Part of a small language model's weights.
Architecture: RMSNorm before each block, rotary positions, no biases in attention or MLP, untied embeddings, capped logits.
MLP neurons of a small language model. Each row is named by its layer, matrix (gate and up: input weights) and neuron, and shows model dimensions 16-111. Each number is 128 + 24 x the weight over its row's rms, rounded and kept within 0 to 255. Numbers have three digits each. A neuron's up and down rows have the sign that makes its largest values positive.
A block is one neuron, or neurons of one layer that tend to fire together. After each block is what it responds to, as a language model described it from the Wikipedia text at the highest values.

L4.gate322:152061133146135100131170135118154138156144162086153074145166130119121133071100112135168149114168129149116154143109169122125097128108127145113146091145148161131134147112183182123140124098113162125106164156106106118142140149167085137130116137153122100119120096106144125113090132125118108131
L4.up322:137105145151102093126125105132144128100110126118112127110133132120118169132113184132120100104146171131128143118135138131119135143142123142160161117168070169080121105134105133106113113110077119123103151167080103096096105119118068121127119147163119111128115140145105150133124134111087127141
L4.gate725:157146156117149084130110149124120095106081113152177118134111143148148118134134122111111144157147135103175112149167110107151132151119161151129123192135093100221156121114137122131138153114135148129123130097110102140135121091155099109083149162125135148161114133081146127142186150121126145118
L4.up725:129178157108121128137104133111126102105128107160150135170144126091139158145095126169140132148129130119140120125142101116110096113123124118090131181112104147207128173128113131129153125140108150135112060135141119123118147133144095134122125154128129122135118130090172123099197170114121097134
Sentence-subject pronouns

L4.gate378:194174134148118152109109129148142134139143164140103100165161135168129132106119149116126122110157114104140108112134097154147104098096132117092108106129134129127127170139155138112135106171156151151164124120114169160166123177101082140165125127111150135114172128151128111139126145169143144157
L4.up378:185152152138105136107148119125140112110158186157105138157150137132120153141132114150108127127141097084144096085139098122139080149142118123082104092138096116128114133163135150137117077128106144149167094144127166143169117171125081112127112128116153151109091126133147086133153134119129123143
L4.gate442:108087118107177166125073149102137117114135097100135138081121140158112110098135144116149149120156082115142130140113150096141190137136117091118131126169133095129134084146088142138105148103094166137164123101094131124135138117137119128159123131127124098174112119119105110146102073133106134124
L4.up442:141137155134163125077111138127183137099104114134143127115125175152116154137124104112114128192130087131163115147180170090131150146133127109107135157138110125121119079132096105166124145144107136137153160091132148100085156094139150137147112147096087122166106108131115130155134100121122083086
Year digit completion

L14.gate27:126114090102117144172119141141131132168157126128146146097127094122148135154089145121136122136149085098142190108159126109132094152108130105069131149110123152108129166067138115110160096198153093139110112143126126156093122141110191130134133141123108114144121126133103167141124112131100100145
L14.up27:141158115160146120125114109139152157116123110130129149138119110152061119157123156111126103084108089078139084116149167125126117145113130108115088068156124165125114125157134131098101116131140162130139126159156112162171120114134176145136136127153140150117143095157118124124139113138176150092
L14.gate87:089113135133119136158110151123110094094121098118097129142102157111134136118127128134141111103100094141071171127127133103140111114076153092074096155137091158128202132143177099180101131114115133121114115133105092137126136129168133129138094110104115111094078149135150137119166138156107159130
L14.up87:157121150152141140110142090186128152135087105118112148139124141159124112151105137109123118102126137113161136122082143150101138150100107157083117098157096118108116098174107140111089126110114114125131131170160143127149124121075112085124169120112105113127125135121138153141116124118128155124
L14.gate96:128098119172084107114119134121159127144140125144117141108107157158119135105147118100144071162158156117092124143151095109115084077129136102106128090105073150104139155157164124158136090125115149094136087137153161166123156084131181144087129110131144133116134142150165119166133136135137127141
L14.up96:130160111121180079135176108154132092154119121146130104119148126124138111135101110140148149136070107144124161137163128135146155153143103175144127142147168109100119145130108105145167104132134138121096114126120137122149125114127134125130124109092073114147098111122103129117119103142111144142
L14.gate105:139124089082167172103138107105135144130153143115146096130102119096168132085129160104135116158128117137114164134134135107143122152102146120107156143106130183159103165067149137178142086143110138137116096125166168090140111127133146112116128136130080117104143126108097132154139107116112153125
L14.up105:121153119122135143145106130120146121107167145157126159119113118100136109175169086144093114076132093143131173089096134150148120109148167129134143098136139100131150093152110098136125129097120143137131134098073127194132126105089155116176103147122120094132135113113133130125120122120135091130
L14.gate173:145126137140113089137122122142111113139150127176109132141190115121131148138122120106142131125163157120122130149135124114125069128153115141136135113140092178080128144106146168129121122089116123103080136070130110124146132126149140111214125133097104134144113140161076101137142121175185143158
L14.up173:119104118119139200113143130102172141168150098136107183117159122128113092132082156140089114118119126083126129098112111125100128167115100090144147115170126089121129129180116072130158084159095127140157105105110146157113141121166132141105138122116135106122141133133171145105121104138148108138
L14.gate181:126120127152122159118161118132180101105128130165090117138112109145101156113103159101107124126149121144122138066155126130148108099127146107148171143125116176096190192119137161163155135168122154130126143157097119149151124128108155128123115104109087126125101135098121089179110109126164133164
L14.up181:110122111128096128133167103121163146095117116118118148140125098114136129117106114151098156113144160152123113079142105126108168108137135096163149143116141130130138191148140129146090117147129145143105153137153124136131146091076135125122130155127118152153126129087121135151090130103118135156
L14.gate319:099132116117120124121134130132137124135138151127136155100134124124113110125112137108144118149093087123148152129139134142153133121087127113126142163138148150139111157122133153108133091110156138130097122136120164148154170149143235145115113134160103100097121142147095109079098136115154159150
L14.up319:152092098111185152122138117156108108125177124148151141144140136118195149119158137142077095106164128101109132084124104106119149135116171119142111120104122168143169128142151120140133096134140168102114098119165139137138093132105140118164142123112122134130141092147138130193138132115141136140
L14.gate515:142102140126135103124121133136176127100137159107140137135113149108121160124136146129143082096139147153113136134128144095136112127138088132110117136125153092096106171146124157126142084143107115175147102124100112107127108109179119144148119127101104142136095098151149157119104138113137107142
L14.up515:088153123121138094142146109138131119131121116152067111115133133138105098127131139111104140154133146143117097115163138148126100138144123154081121165106130139169107149103144120168105135142100129134121162142181118166138143131139133152112144126089126072111134111144133088154106181151133134106
Mid-name word fragments

L15.gate95:075128142150139130079181168130082157117129159170107139151136134137115123149128130136127098118131135087102119112098107136138162124114113111088095182116187123127175176147131101128111205122124158163123153119114134163109109127096133124139162118123126128152127181088180102139137142154100155138
L15.up95:096085138119153121114133144117130152089143131125173076119155139099115152168140113156131111124168139085124130143136111115130112111136147190164114130122147127159130115170131148189093128128095161081137113091120144138122075124120121082160168103164109158163111150095157130095169156152130131180
L15.gate431:115153087162106154103097137120136128112146126177158115125131148119118137147156142119096145167135120152110153129123162109155133128177109107117125170079138153150128174129116159165132159094122087150152115120083125112088105201130101106109170138106085119108092100120134132120110161123073119179
L15.up431:092156110136077158119157144159135131053139118150122146140099130103111147149149115137096151164126131142129190126095123122135144127097090130105099132133097128166138162135131121163155147158157127132120104123112146127106101179093122123118139107085114159127095137110122086103099107109108148191
L15.gate690:145166130131164121141114122093139111097126160182139122131111166129177151103166097164104162122141141164105139158111132188137125082122108151116162160136128104125120132142123086142166142123148141109152129107096122124083103145144152093087158139131101111138120131147121107100144120132115112151
L15.up690:124158101083165161136142154126148093116110159141092107173117150126146129134147107140143125133200125086179127146116136158177108123107131131158083150148120149113110145083136125132126096148135127159118115145134120183142080097136095106149126135164107155145110116117155122103151126150082153136
L15.gate750:131142124137110149130184103108139161120145145115160088128149118171149103177127127134138097116145141101142126152105129117128104142160104165128095148131167128103141130096133066165099114168120122124145136137088107125073128162119111129085113116113104124125121122123087125114097114112128112157
L15.up750:131167123132134111159162146168145149159111151105132156140083145126100138095124127147109120108174117146111137091144122140127121123113104100076118112128165128140126101123137125142105186172129144121135128102170130133085176142122170119149116178084176145119107101138154135120114086102143101094
Table percents, word middles

L15.gate173:144147176157090121134118164131122085124151105100110128104089099129177125122118099163138120119134118137161116132126143141137109120148133124126073143146142137127113103117166141116123144149136121115137100158074116117114092110126147140058151111104138098138135101118124131140126098083139150118
L15.up173:156145113096099164137096108073155125132114125126148118128138138126090135171122144123081098128100138107141091124127135157147134122157092143119119115123111102082099146120133115130091145129144111150156130130150139133160173079145154159159129122125162146140142140129140107134134147129116129138
L15.gate177:145114106115126101158153141166140155080101124111136140113130138155135088121134086136152108135141123158147165153146181146164128135166124122137129180088119132148128092125099130161108151142144110097110163162141081121133105153117149157141144116174154139149139109141117092126095112161121128104
L15.up177:112144126180143109154144080126128136135084143165114159132132140139106136112116114142139124136147162163137161166122138144091086114132142127143117162101126131126161120120103106121128106124167137189105104129094120167120143084144092154170158108164126150118174137150127117128121100152148155131
L15.gate266:117163106136123086150110166155136093098128088095117135095065131125170144138122138117178143126141165183089118128120162106133134119127134135143154111086078118152087153176139150065090133128149093116111133170114122112133120137145126132119137181167162152149101095111097123150111109170132100139
L15.up266:129110135140138119119111073160169105126096078139094097132101144099142107176143092109161166122100127154114122153130110154123121106157157130108112108147104174132150138127111136145126135128138141119101110121126160116108148076112169161099133114107160126114120134116144088133123081149136087091
L15.gate715:133163128076136130092095160096137117117072106103110183133115125114152115110116106110141137128167138133119130135143157140180111107155124097128111117103103122108093120122147131130103126181154134148108141111173135143148149127120159170158112151132107126111121103130144071110164144136113122097
L15.up715:140137094104104122105118151125113120127147106103097110127111151130152153147159103125120126168121125157101181136133141124134103103149119158162158124108113147083126132131137153172110143158134123112145130151154111102136149128100124138130124130146044101104119126129125040100101138184068135147
Sentence-opening connectives

L4.gate0:120105091145133121083141110156105132131141176077135119143093127147106085109163145092175146144139140089108146127070129144113139124107078132091123113138177115101097157123149124138107076142124111120129104130107143131162122116150110109098107119117119099134146111178097179152102115096180149108
L4.up0:137128114144144110110136127121091147138119175149150100165127127138128081101096139154131135137115162126111126113098160160110123117136106139129128145132173096134124169148145084128081079141179112123116104133099122167111138131118151147077115172095116091107128143148111137123089116130180139128
L4.gate719:119131139091105138102142153104117109137122112137091140154128131187145142152121152143121168129111090109122090117125156137108109134125089086150117097162148124112133128130080153136121115146065130129108122141108107112120165123145127181146133166123121130119094145105101133121155096093120106124
L4.up719:089117116138096097109127167145133100124172136088097130141135090133142100150140139107151116134170099156128109119175086146125136097146140149120155107154139153091157113105116140114210131100073144155140106139136102090147141149107123137146122143136122129122105132103097113100116152133145143150
Word-final name pieces

L14.gate93:082138123107126126113104168156138127130148112060135111133154122128114102125159127121118110116153106129082159139133079160140104148142101088123116116144087105107081133099116134155104160096114070151112125106123143168081129099109143154159109153118130121127135131153118139090155123154147126120
L14.up93:147144121133152155124123133118180124207147116114095135121143097137169104127136160158070143132090167140109116161106137116085145112156128131156125131095122120117158162129097131169138129129141163113104109148118137095106097100115126112128123142152117126148112148125157111149111121092082133165
L14.gate102:088102132138162093102150137149160126143075113118154139105121104140165130146160142090104079140170092121151127128128080131127152125110144158129117134131094100153146176131094126168139121125090167134124138132100114144157145075095125114177109139129115118132113151138150180093132170138120131161
L14.up102:151101115095136099106152119123130109111102146122122116126142148100167191142128157145142118098083138137172146158121124119119140132136162106147157122091104103150111154109109119149184166131086102115124169128101142110125115118130130122143119177101124129201151116118142161121126104101085151156
L14.gate266:151136118129119114153117127138109094125186138110140103116117152140122158110105102095135098144110118150159145151141126145117118159127107089116122104088136143142135103154096151131170107113098138137077106131131126149138136127088144081132113167107119164137050111158157176099138115124140074147
L14.up266:143148107112174190140142144134091136115097142142155123146143124132142114107137143154073113147111097131080123107121090140164092121114133109180122144147140145132138173141113110101164119140148089099160113104121095085122100151108073142115092118164105115152134126134137158142109127116113161108
L14.gate342:168159103077123136079130151152121141153134110065118116160137084114106160128117118103128142083091120124119133174159138123132126172146103126187128145113136127119163185162173143123130140084115136148135154141129125142157100159100138144126118127128126133135109138120160113127149118114159152145
L14.up342:122107141154134128110114148183114096134140160136144106122141119115156117143118125124097123109125106117115169159117136110144133103095117160118210167112175118129143151127104110105167134129130123127124150122150153137159118099155089104187094128140162162115165116128162153152103133101115081149
L14.gate457:159096111116111120152133128096135167111170121125132114165179150118152122143123144132137142113084168151163124132115104168093126092108146138106163121129124156156123105092145130118114130058093134115134156108123170137118131144120120135135125138128125119122096133130124113135156116116136129157
L14.up457:168107135150110112125154127088117149121137132146151134143168175107156150130127127110117121123087195159134163158147119151109137143115109170094130123129125126146086112100117132164129074132071113150111136162149140148102119128109131138143157117116124146119096085119097067140146139097112129158
L14.gate493:094090074133130143132089121144135135138174158094115146124129118107100142121128124139172110142144067115159125127122160157106090120128130136160141101122129118136110126146046113132180093099135104144126101182086124129109110117130104122112156119145155122156121173110146129125121139096131116148
L14.up493:159157090101171094149136130125125143125124158103164144096113117102064139103151136119109163135130124117127174160133147126170127102130125155107131135137126140115095142168076130146118140168105138085086144097145101141121167117146125089097113138106142089125078093171111113087116130148156135148
L14.gate516:112090137101098161129083186127155146117173148103143119142164087112161129112144156156112107100127147130084166148113091156151103079118106156109139137141120104093131061123110108111110127159115120118116062154119159135127130122087149109120132114161134122148108143115145132112098119120149144148
L14.up516:145162122093134160124096182152130137101132117117139139143129114148130121147123173116140107135128156158078126106127134174126157108150131190117145159160146113138136130138139147088098116143094084120120065092124155134118145133129088129074154110133149115180102098110128116120148089146162100122
L14.gate531:087125126102057135062098126117131143111120132163092180116145116118148104138173098152173135139150151089122135215086115127097140143152099143117126137140152108133124129118124138127147144152059107153093150117148101078158136099113147135132125131119113144108135110102117144121076120115137130116
L14.up531:123087150109175119120120142107162126105127156092102132135139115129119067096134114122157152068131125113149114194137127159112138139127091155108134121085149171125123105122103153083150139097108102137112133137132180107155113132136125152111060143147080120122128100126135168152114127146097108111
Post-subject relative/verb slot

L14.gate75:158135091105135120146149124158121135106148174131128137146152134155127123089132123142115116159131083125132152117149138130141152135115084079122145200125144101117111128153125111125112156141134115142100060139114111120066145162096150168152187125121145132108129084116134122133117129119140171081
L14.up75:143153143066126138154078136141117076078131138126123116150119149101121114123143126139158105151146127136123161099091144159135121127151093102128154137129113163100140104136121156146100170128149107118110135176131129193134078160105121109138104162157119116122177102139134138116124156152114135141
L14.gate202:118136128093093154091141186122114139125127150113082137146089137125123110124109081094151092122154095116126118175101135149143145145149101114098144158140110133123139159126062077095125146180130115150147126151095142167102128113103125149083120168144114107106144117090118128141151085169132133140
L14.up202:124112105120093155112118117114142135091151159119079143106121144132185128141137115156114110141154127124148120144145127098159163134163153163113154136098138117122135139140096112112097138138124129130136157123166112154119182117059138157099127154177130114121140126120172119137152060158149145114
L14.gate295:109123116155109061057109115125102146104116109143085139113124164151144154142116166110134141146119162118110111173139142124133132102125134088155165164176083144079154100119105143117142120112132125127141107136107118122131119119113117102180122124120137129124126072170121129124123090135140149140
L14.up295:142149122173148118090126100147107144102166105163117146102160158111160142175100139145132107134112125129146103148110132125142189125121177142163129162106077112085166127147104116142140156116186106058111167126119147122138117125123137127149142142126121127119143144165139120137129120138107165129
L14.gate401:128076142132104092143125125146137124127092170094111113146094171156154157134122098129134081127173118130141131106125147124135122118132089188141158120128123134133150138166127129130149100130170139111100096164118085101143090104100129099118144134108160081107079106119108132149136102140145099166
L14.up401:133127137149144145115128120124104129166092134139125187096125143139121133110134110143083151133162142124096094124171166093118080123135123174090135132142066145127124162110146136145134154131155156115088103157110066105104158089112100150160114128123115143125123135153113115143133119172129095140
L14.gate463:164156117116170101149130114120089080124153131151115121115118078146149161092130165093150133135124143139158109151101165142093139065119156123111086108111093113144127153120153132132121070130092158140117133149106138141150101142093121152123122053122141131121143102145098120142089100142147121129
L14.up463:138153116142169114119122099124144121131128133095109153108163096162106142122130124147139141146127112152121117124110161073088105116151091092117116135144124124118124128139094150110119114142126151124109171154110106124131097172119156176132130123117083169084128074110130143125171091112126150126
L14.gate491:093178111121168124162125150140119119173147097110091158140095136138085126089128121174143115147134103152134149121124167125165106098146145122094149161135108136125137158142119165138112178118117120128121136069110141133127145199108124151127140173099130143081103113132112115110146123128114105126
L14.up491:110150141078126143164094143094067120118152134106130141150114105163141158106125099132129144155149127134158153120096150116106155125135098100131109131110103148124141092163112137130077103116101126129108135104093113090147140086091079173141135183111113177117134084087136106120116132131114114164
L14.gate511:115111130127110126108159123147146138160158131117152122151115115119130159085149127174136070086089099156152153209093187133105157123103138160119106131083125135120161128152129150101116130149138119108080090139146115112122106149130112153088132173095130138121135119093142151170134107137104091135
L14.up511:122158164100094136157148146105058116096151155124120126064107129165122117141124134157157129148140148123130132131088169113123104100157102102152139164106159161144114083118122171100082140108110141151097101132105124128126165128103096125133142125162139123126124072117152094097152102138130140133
L14.gate730:188133133123126136124176143137147140145142103147133145116119121102141113142121157128143151151134158130181166116152169182166057094094132146125148101105117103105151102144141157171088125125154140117097135128119124131126134107128128161109142166173056147137162092135125111130137125143157140137
L14.up730:113120130139151123122138152160117129140166104174145102124104163118109143113106155141109131132120092134159132093156150128142116105101135156111138144109098150120129101147169162148114134158142149107058178164151097134130130094130149130121156126161128107122130085094108131121152150150166130133
Sentence-opening temporal prepositions

L15.gate27:152109133113109132140073146068150126154160160129114140087111117109127145122088143131112149085148142147127114145121131137096143130117112173148168125110169120136166134125095093104133137137098132142137176147139122062115130142077136153100098165077128127116144138097136095114135088078106106153
L15.up27:139110145120171139133152155097145116139155173104154081143122157110111126146147119117114171120102142153143123116098149157115151101132107152128142121170110115106144116132109128148113160119103155081108103091125125113161117089135155126158112176133112116151083099106118155048111122134131139139
L15.gate103:153110141074101123135115137144124094088129142064144131121118112118085111148168111148112091113128124153117168153108116132152102131118072170110106079171130109129106146123187146118136127139136114110084120154146150136133108138148173141138108135162154161151112094109126176149115157096135099126
L15.up103:136158121133158123108149131106120132155147121112070121091100135122143146123134118109157142157102121140178154126108143148120158104097123105135103113129123130090106088127124099161156130122149109143166127093137155089125153123157101158109097140141113149151112086120153091078121190100103108140
L15.gate251:160095118118108142123121163152136140090145125131104108181137096139089176134120105156086167125139144115145148117137103171143150127117075117151142147161125113088142148128126120151141136113087187126170081113116090135111113127173151135130098128097101141081127165122153118166095136108096104160
L15.up251:168129107095135120112124159170112116124145112119110123129185165180111141106158125188123161113137099155130139110137128165116109123096105152112114131130172145094100137111137125133120142101116093111131096087124102127148082144144117096094122163132064091080103116107163137124058123087119166127
L15.gate530:111160106127109077149139118111124133121145099125144103097112123091098116114138123110099148181066084139135156150111140083085136131132098135129096150170149135148093108149172130067125134122095136125077110160134080137111108151113117129150109139110127133119127119117123128153134118084122167168
L15.up530:145090128123130112135154130135152142152126107111131121107126144111156111088154120113155147149086104160143136137138106073104120145099122089114117117168134123147113154175164134110136156117135148143130120157141128144115126138094072145083135134097133145126124115162137107144121107123132147176
Clause-subject pronouns

L15.gate10:109079138073179103104124150139150162126109132116172123099090067108121166068151120131114170127127127122147131132159152118122171082130076123107121141143071123133147136150147155097190141138102093128116106167131171141126096140092084113125100163155143099154118106129116095151152131125151133140
L15.up10:134134113118120077141099107140128132103159154128126116150124119102120110129158136171159124167129094132096145092135138124109081097126113092077148099133108096133156128094111118162119181133133124141096118083111121127154145162111122146203163109132098131139139122151111087154140144146134115134
L15.gate164:116133149123122113096079114102123136130170133138079171131099088178116133122135139110079137135123108076111133070126148170127146111095099130168126114144106140113125113118088146160118116159157138144095122120151118141136136159121129146115103155107125123168166110118120130088107134116095085085
L15.up164:101102116143136092088123103090147131112155122107107135130093108167074102160143129148123130116151123093125137139147116156180160139115115125142125138156130150115160134125134153135197107065125113126125063127130147176132114110129098157124164109153129076151123165134112129124161102120141107106
L15.gate566:116131146111144143124152140142159131157172135126134133097048113137161088131111107137137099174185103081139137130119186118184117160149090146129129086163091131099131134124127122145154142114108131147107116161098111133144119108162114118099124136143153156160077121160116131121151133099131162122
L15.up566:137139089089105083182148097120132174079169097128158134126160167147116147082152132143164153109122108161123167099161120156112106152131091108159116075098165125101145132141119150139123122144126146146096116118106165138109124119107106188137134127148118089169086121145140155137136120108112132104
L15.gate746:112103132185110097096128116105093141188132124106134136119110120136166093150128146124128088148122114126113135132133132126158145123130159136110117113150145071147113084148131113107128086124127124146106125117154086168105144138134153142147108148097129128147115126153153138128122104077107161130
L15.up746:120129134124109120123110133107130138102142089136133159104112118123147106112126095085140170095151116127089108129163098110131148155109187123104116126156084131129138095079114136148121138142179125131116174135107122117108151154113168147119129099114101130119101087122131129102154157169099100125
Mid-word name fragments

L14.gate56:103129155126109191181142140092110188136145139141119095139091128131121095105110091125152141167108159133124154135159092160113132148135100109126174155152143119131154128119110086157147142134116121151142110146128123147115129168117146144132112112119159156132143143133142129113134100155157155118
L14.up56:129122151134104108108158118100127093132153112130160109127156109141125124112143124139107164126139113137131069155155123119135142146139113120136109198131127098157145150118125181156117187114111128098123155136107123104111095129155133128100119149075104057158097120112145115168123156113133124153
L14.gate113:172103133114137112140118111092147143089117090110166159156164108101114094130114150119165144132099108089158142118129122124140134108138142107110101140083117137141105081107132113104165174142149166138117068128140109117095152126143114077121149143134170090097138154111113155140145177128088149117
L14.up113:109108126124110108138130145106139111128121134133096146121108138118129182162142119140151146131127162137149112106156096108128154148136133141134121115134133132121119110080133091121098146132134083148171103131144084150166112135115148134128088151177123090138167165131149082166124127125121093116
L14.gate151:135104108104138072164133148105080112065152126136135120149094121111128154144143099144109116145131105117131151157133134120154175131142129074094113137113128146089097097117079113173115205087130156122118128118116129132126139114124113122132151155089112087102112139114149086150101170144124156145
L14.up151:162117120093104135170076132139180116132126176142132148156172098133125142102127128130149131150106093136131123089126107103124145116174111119161107127134146126143091136079128110107116129132154079155149093142142142128075111150128104103128142147142183121162155126152091143153136157095168142094
L14.gate407:128117146156161121111166119118138101119118109119148118125097133111108182118088161133125135100116146128180125155137094110110114136116139150111150164121162147124092154116134145165112156110130154105090114119174108133101120137163148108119120132154066119153124181140134091137137106084151149113
L14.up407:117113113122073131163114144136148133100132139132114132122116149147124080118145114150157171096131135104073132119125153108113159112189107102150127165147110130137113115138133103157133121146165138109137151132134131117162099131140152148162158193112123158139115120146098160090105135143131169148
L14.gate568:090128139094147132094130158087128142092136110117169152168122138124147140098121077109130097124112144155143125149146115174147121109145095118120132131128109178091140103127118138102109135129155134113172131129111140119113100135126100129145109135147132153165134127099109156065102161047120168120
L14.up568:169118121095067155175118098138131135112168148173126109114130121106131101134194170126127159134137107106167111132145153150107136136148120117147141123180118105118140103103136101136110188152102136110112126166147086130068132128111150127129123152111126122150079145170140093156096109162137077127
L14.gate640:120149185108079150149163139126113115121132144143174132137136136107123127138145091099116127122151164111089130134116104165133111135112142094156130161127148142148125134145146076155061144130119145162129138118144165087115111088150117124123126158094141102155124115085129098148102167135114138111
L14.up640:112162155134121110153174153159096089146135111153143105064162126071110144153125136155069108102136162158103148138095096140116092084122145093109106099113150128137109126130115123141125132101099157146101149084125125095090151133139101127121173131132116153106089139123128144136133131150140132112
L14.gate674:183123115138101137172135122106134113130104100164128145114151118124157161110160158157164148153136152128160166140106119129133121137157061101116141112169101132122145144194098096153133143130089110114113097102154162139113110140121176105131126163138110085127112096129124114086129121140102117159
L14.up674:135141122103098175105101132133102171140151119128139147133101188078096125132139169141138120127132127142104132152177107114128111135142108136180129132125106095141111137114128140148154176131127088183113137164128103153099161171136158157113117098120170115117131143148132072172099136136140162114
L14.gate753:105089116098168137143095114126130161105135143120099118145077145147107140127114145120112150134141126121122075131168121159098167137152100161108136168119137118115129134142135127113097158130120111136152139126125141114153168111149055137160126140120140125142086112125155148111123060118156102145
L14.up753:176145118130102123141171157089132095157119157118109132081136128093123118140128120124144148141107173156141116145086136145173139115137145085178115127141088135130137109137138133106114150133114121098130112136175124090152097164123145151113141107156127094179113109087148095135116166121122140076
Sports table cell separators

L4.gate158:111094107137131158103099137112128150197100125104119097145085134129107141154132145189112105124119154121123171114120091099110113117151119119124111121104121109151081081120124106135105105157083151120098126159101132112153120142138089145135178161152163117137106114146154111114145117121121124137
L4.up158:108101107137146149123128143132121112143094130100155110155093114154131159145122130177128093137142125115119151118129099125114149104155156104128105149099138119177042118085139103138115102155121162116096141153092163129120154149128106167150148170096148136122101126137130107113135108113138105125
L4.gate481:103064101095150070116103189153115149138097139116129113137120143135122134131121147094113130150105132102128132135112150123135137114140121150119173083136198112082111164131092169126088123109138129094119113122117133108134137166141114165132138136179096115114114086137111138094137124148134158152
L4.up481:077088091099139117122134141175176140157113123112155125114123150120131109176088141093123105136128132120081146127116142126138126125138170124144169113136152141136163165124117154148103107147185090096113124127136130131125111142146141154097126135139099139114131083140178116088151109129140132143
Clause-linking subordinators